MLP neurons of a small language model. Each row is named by its layer, matrix (gate and up: input weights; down: output weights) and neuron, and shows model dimensions 0-223. Each number is 128 + 24 x the weight over its row's rms, rounded and kept within 0 to 255. Numbers have three digits each. A neuron's up and down rows have the sign that makes its largest values positive.
After each neuron's rows, "fires on" lists the tokens most often at its 100 highest values on Wikipedia text that the model never trained on; "fires before" lists the tokens most often just after its 100 highest values on Wikipedia text that the model never trained on.

L2.gate31:103137119117099161107133147109136096076122122110090118133134135084170118098109187145119118113122138125108128135089131154142161181160106143165126127096086141144124126168134083160145116144132069117126152154095096104125102128113090132069132163100098098128131151136118153173119125145152130138142147099151143126176126126141136126159077152140119085099158121147115110109130125127133154139125121153137116084145158144070104142074103117113108134145143139102156118113145146134167130093142096156125132120116107135105141130138152134131117119147108123112184105123106135171104155173129092159108117186119119133079142145162127066156113119108115107140118139123132124113150157150096139130093
L2.up31:112135135140120100123110149118153117083104170159133105127097142149166128119110161127107140114117096107099133112105139167118136130149079142146068162081135100151141135132161123166109155145129077151103068183118132104168145122125122101125141146129166153146133114176126132131151070166125145153130188108090132144156108134141132091126161109150055108139177163137135175111132118166123127104119083157120125109160112139114124155108127168133131148122112114137127109115126103120137133155135126144134124123141145107137127141119142123096139144092128129136181106101115140145133085115104101140137110168115101090142115099135128070093097117101089089102118149126157121126094091129118116144112
L2.down31:099162176154103152140149173116129126112121136144159103162096113140160102166142144137122124102151122145100116103155149154137097113148089150130096110103100124104096163129129118114137171108134128107152145163139101156144111084099120093137105122133155129124138177122147169132142106125099129175126128113133146143105117162106116085105136112100133129117126153113153127176122135136127128144092127096161165127116136139096133163174119156097093110120084194105168125146100117124154140150123096143156074124090110133122107135107141113129158108125142125132192093098101086111142147168145119137151146168179176142142128108134133084150147119090089123142159115117142096155128112140138132164103
fires on: " res", "es", "wards", "ept"
fires before: "ear", "erv", "ult", "ul", "p", "id"

L6.gate234:082166160154145127168144145123150151115095123101088148125091130161146140136126150126102225143113101129180138140139130095092123121114152091110143133141135147124129171146113126098138142136152103133155163109157161119126095114123144127120135134122128138111141119190148160150149142140139146091117195114139128085142096129118147147150154182164098141152151125107072124100118132124133127130162108095091128166154185112079146112179137111130129161143141145132120104142142120141134123134165110169124094135121101106097086171137154170133145097149103116091172142122140135143095123134119104129145120168136127121188140110107144140160125119116133125133168120108131132130122094125140123133144
L6.up234:125103160165141136149128117123132145141126107110134097134135091181101126181114139084072115117110091120151144099125124173152091134152150090126128121133172168133143110137126131109099133120106132131154103134165150120131156122148133119081165116145142150102141156193093145126119157127122118112113145163150103146077132090122078117131172140089167110131088131171114166113147158129105136145100102136121099133124164122110116147123124181156117126122104132143159102145103096098158133106130129140136113150134100122104100156121164104151132136139142110098174140121164120125151115149079153144110148151140146072139175114109155128109157095119151134165175111099142112179123096130140136158111
L6.down234:077161155152114090114127141077152145116095130103100144139093114165133082136129115110076151143110168148112159128131114124127123137130139093105141121140128126151162134094119109117119119118136117099131127147129134092153086101111155153115144143125101136106083140163139151144159165123115137124125201137148117116069117130109135174130167162152117130087133114131116092094137159104112120134106104128101106134142197146084138149139120142138147165121111138137131102102106132138149110133144090124088113122149143130111146166137131139149098091128137133137149172124101132076114111108161106103086171147127097113129086086073134108161094129099162177099117136080148140139112109102124141126140
fires on: "p", " app", " rep", "pp", "og"
fires before: "resent", "ear", "ro", "s", "oin", "le"

L2.gate68:153136129180117124134097137094142137140154124189121126096104130167122114115173150128117168159131127135119129102132113114136123192154139135120118152149143144084165120112149121132119131133172117134068131089159137118149118129086113117099148130133103122109134158093100154128094155136159130151117121111154153129101120147108144168140171079099149137144111159133107116112172120134158129170121151057132112126127146130115165157126150113117130147163106137150189107143111067115112149134157148111099121116126111080156146129153144115105102127106101171154146126136169130124111148117137138094145113135086117113142138132143108209138136132142107128098157154128148132117116069084088132109138
L2.up68:155098135178161168139167111113128073106185144121148082083148096147114118158116153075088167133169111150119117120135106108116135103117112085090114132140129094120103118111159126126136130119139176145113106136118105090120176108142139116122101111155125105119172124136128162124135087128157136129140128132162154134149106142134143134168099115154155059128093090106136124121116106131148109132138130148134117095158104110161138091147095129097122106095128158148092118105155088146159144141136119118117112110147093086121144122130101141154114109144129138110165083159137126141145117138212094103144116144122112124123141108133130139128146083115113129156106145140133140129108130143047143128108
L2.down68:124092136147106138125127124108106108101130112118156139129133132112094094156080098144070143174100102129164146113121071123089102160192130127087157156153127156154164120134079145145172139135088116111165137119117121131139153160138145139102130105136114150130129142159158138125159148138155104108154149131158141133133135145124164114121145123176099117152107173143117093071168153095106137118064097123099122161089130090162118138113119122151131119135142126106121143172117111106132135115134131151112133112122132161159101103155131128128107124165156192139148117106121109130135111090113123116138102121140110169175133174114109127087098144134134118127108074119156119148127085118107094109099
fires on: "7", "8", "pl", "9", "ad"
fires before: ",", ".", "ac", "ace"

L2.gate468:105150092144117090183131122112070140142121120136144117118146099123133086100143126117100117086125166122108153092138105102127178128168128122123150119127123070115144148147131134148145146137106091160110085154129091146142110129153123125105096129134130140061124161081108172132140137151159164150099114139109179105125128158118123122142136119118103125138102121120109116159160121150157177160129127127117134133132118153119133098112096096145141169145121154103111141069152117139138105182112100121089116129142158089157113102140133122083144144169121152138126164097100128125117132116083127115105164138134171121122139113158074087124113080132155095118163105106114105170111146133122177140121
L2.up468:107131130102080121159131121127142098131151148112129095130110079132130139108119127141140121097117139154130175093145130163128115119119107130113175120129120122145165125150174125157130116115139095152105144144103107188103118084133104156123091100111112159172129136108120123190168175183178178167122114150111123082128129127137134146119139130052074128118137133122113121133163080131137156167096094144114149113133107119121148148127065155126101140148099120118117133157086125139145130124123156119114134150148132114165134146156168105103162140118115094090127149117118103145164102135116115158156116124133101132144121135148091085166130119116116154123137114147134109116106162137129093194144
L2.down468:110111124125145119086135115112114138142111168098117128131144073141150087136167139130154112093108142145086126130114116166153103145146124117105128139106161078141097093126128129116142133088159132125144161141156140132139134127123166140123112117098164131083175162126146113138146167104155147122122127116099151102120143122137142130171141103171126124154183126095128107121132065093134135094130111118119130129108115103146130118095103122197132121167120121109115155096137110139147118149163146156098108175185118123137155090125170132117150134145153096149120155126146142096075134154136101119164131060115161151162122163145090142101120104111130164111105155137097165128151150091081134122112
fires on: " Bl", "ren", " bl", " fl", "l", "anc"
fires before: "ack", "ch", "ock", "u", "ood"

L2.gate738:134141138103141138149129109135126126107117111127126125113198126143119137099105122134105125161092103141132099138145119085150144125131139137144125143172161123125168114117117125124132156066108132175110166096093128147150123142123094156155129164143112114123121130145166142097098083187155126153102157097136147110102165143166107093083124114084120141099185121185150135151120115144099130127137147128142127130171102151115153113126173123162118112110125131086138114127137126127149117166136093132120149126130126109163169134115144138125131142134154086102153087146105111129161166149078137130114098126108122201080088126142175121146149109120085110099135137142130139129165190125124158109121
L2.up738:119120128096151127072138100135154102112144158099161155136106109173111134149152145107150122097144112156105110139087143123139122120121147152134164156135140134117189117141131125143165114129093134139158049141113142177080103141097151143092178143147119064156132157164136131129097153134177095127112139153128151133119152089136142135137116154110149135130126113137159106137139104152112142163116142116144160153123101119160139128127159122124143097129164135138116137136124094134148125132136122112123166179156134163111129140112123094163132114155138150116146130075105103140170154167070078117130167121110148078103117131172114099065110157122120152122134104131095132146138150148134121105157
L2.down738:138164132114120119140144114153116120132125143132117131108107095109148110101116099049112112135158119093090106148155116105131166137126097092113112105118177143148136099111103123140156138133130131135125144182140110166102105114101071135155115155119114164174148147115116140156095113113146110110128143153126105140120092145123103124098121185113108103093110102095140176117109157162145091101133164173101143108130157087133140124143185119119133148121118102126161119142145144152169140143155118133127145097120077143144109117113155142122130144177146140160153139112087136121159133131156140142122133131086121128120111130121153086118148144129139112128132154170090159098138107176224145115141
fires on: "ral", "rat", "ol", "at", "av", "her"
fires before: "ia", "ic", "n", "ural", "ure", "ence"

L6.gate622:145117110146139158079125118075105143095140123128116143122146097141134100078149100095097122108103138156176116175132144136107153139106118189158152116156164102114167138113147147114082136129148112134164169141201144120142154132144133089149124097089096129136161102103113117122154167129137159143138140089105097129144103118122096147148113134168101108173124119100117102171098095089088101140138123165124146130118144144132117111149123128133150135178148125183129139124174134145129130084092120169103126117160120110133153182125151109138076124106101134133093143119150162112119144119159145117162150110135176129121124136106108144120146152106131096110164105147134160129106133126147138143132
L6.up622:107114130132102156126130121104092143117166143111097123123178176113158091127127060131109109098171123105177069168119147086124117115105121138142136123113085132130106128123116118105119121116111114158085137098120103094107138170133077144132155088180150134117182124112139138162156121175122141131094122097131157129155079130149092109115118103140140103127173147095164167151111102123111127164139127148118134051134159147114126116116096106133123114145141120087150160126138151099145140130145112126114114122153148101139175142120112143105103103140124128135114131137140120139142148100187105119126142162108080144118165121157148162106116121130131169104131143104108155129118158146133095084122
L6.down622:081128087182112096076136141149127123154152134159119159160128118117148100183123099160158143131169148103079087103131110136121096151138123098148114064129108114135107146120133079114165134098164130129116160072128098106122136099105128103117147153185133132114127091139143057118106089091098143153116106134140146130119125102095126156121109080125074133127140133135154167107134102131127100139081139127108126102132123148129100104132139144075113104142160156136105152141125116165152169118128113101103104151096123114136109164114142090123125140129127118117164136140156129122147133126128112108072144145140103119110147109147135083143102104112167141145111109102129141159117109133158101132105
fires on: "it", "s", "anc", "p", "gh"
fires before: "es", "u", "ter", "ect", "ue", "'"

L2.gate123:129171139183175136157139155141160138102133156120085111117117150151143108105125150127136093119172156160128125089101141127125147116176098107133106110169155132111088134129148101107105149084161138142115154116174111113143143109147124138096128157147122108126163166105170139114135127133171085148109174143115119163126097142113121112149123167125156132117157126124152121163108122146155116182148124096100105137155149113121123136087153141142132189130093087130127149145134150128087115149117167094129138138123125136147085149155159126173175099116135173155122087155118137108132138141148104144128144103098128159151142114157104137106167105097087103169173118126114115151153107087155143120136
L2.up123:109123115114087118100144133131117174131120153092106103111108184126119118179119148126101119185155125172120139126130122142095105156116117172139120120134147114098141089086158120131112154110129148086154142062131147138107086126155129144125087167152098184105125167122145169101141125133154114143108095124147142121149123163131118102146105134111121106131116129117115124102123099149143150087132138110154169107114179152117123180144131146122124105119123116137157115101066135152088149114147141180118122116110141072116109125086125129131130161146133135129101087151128103130145143128129122138142149156111104134096125124135141197132151111119096184134118124147166098134089142095125124177087
L2.down123:097072147110148143153146115151128117122085118102139143094122116122172102155112166140118169139143120112151128169142093123128073159142112129132120130132073113090128105126159146120133145128138059123125099123092103144135112121135102108139164093088119120124140162091117112086125148107107172093141147110137140113132121151120137089159106127134112132151176167081108127100176139116118123140123159084187150132157158136126122130143154113105146135123147085140125072151131131102147135111164122101126121134155137138122135135082138133076115128117133110139151134104112148113141125117134108098148126108133182163135156111109107199109147123137132100112113115120165091120087174132168096112165
fires on: "iv", "h", "oc", "ict"
fires before: "ision", "rat", "ion", "os"

L2.gate4:145086132129138179136108141118134152115090160111107107089181145153160116123115124098093173174117141125136095167146126121128109123112124131123088138153142104106103147122106096168113124127134120147130150111077149155110129119107108135114171095112127098156150111145109137141117082131163100116105120105105117131127086102129115103147114133186169102130148119140100142183140100104160102148122126145165090162120122122111127111130098104120144064155170143122117112152116142124127078095143133132119160105136175127099127125165130172195135097156085124146135088082124104136130157094153102086149119131120165154121143107160104133120136115139106097145132129135127139145103129068117111142140
L2.up4:137167122117086165140111109121105106122144143114126139136112152134126106100118138139108151136122118167102166126130143110137185074078132146137086117096151148131146136128127099146108119114143094118140113123121081155086144185145089153129143115151182129146084147167115159111109069112140109156100138155113099143123144165128109138145146133143143124149140072138140105152129123151158137138113091120115116124113115125087155159134132088126143156135133094105112141096128122110176111117118104088136122163144147162097124088154173153155136112140122145166123104118101098078156074093106116142137136109104151083116132134122121113161119103107129119148119134165091113173130115095129080173160
L2.down4:122131127074106164131105147114112150115128090137164126113176141150111048151146097126111191125138132146097116129134161099159145123127148145141141125182157131099123097113125133127128130145097154144065131122120107117151142132159129092099116117110112152109159166093140157158108109055138115139091128125113134090121110128144108108125069137141138147168131123110105098158157115138145159153147148159183141098102134152120141147095162115171121098136148133099127108127094125140158133157187127118138171124099117131148176109152101130138134131174111121124165128091119181155108150107143108138141150136119139134123162147136115150131111125106134164131095135108151135145129147109113129112179
fires on: "oc", "um", "ri", "av", "en", "ru"
fires before: "rat", "k", "g", "um", "id", "m"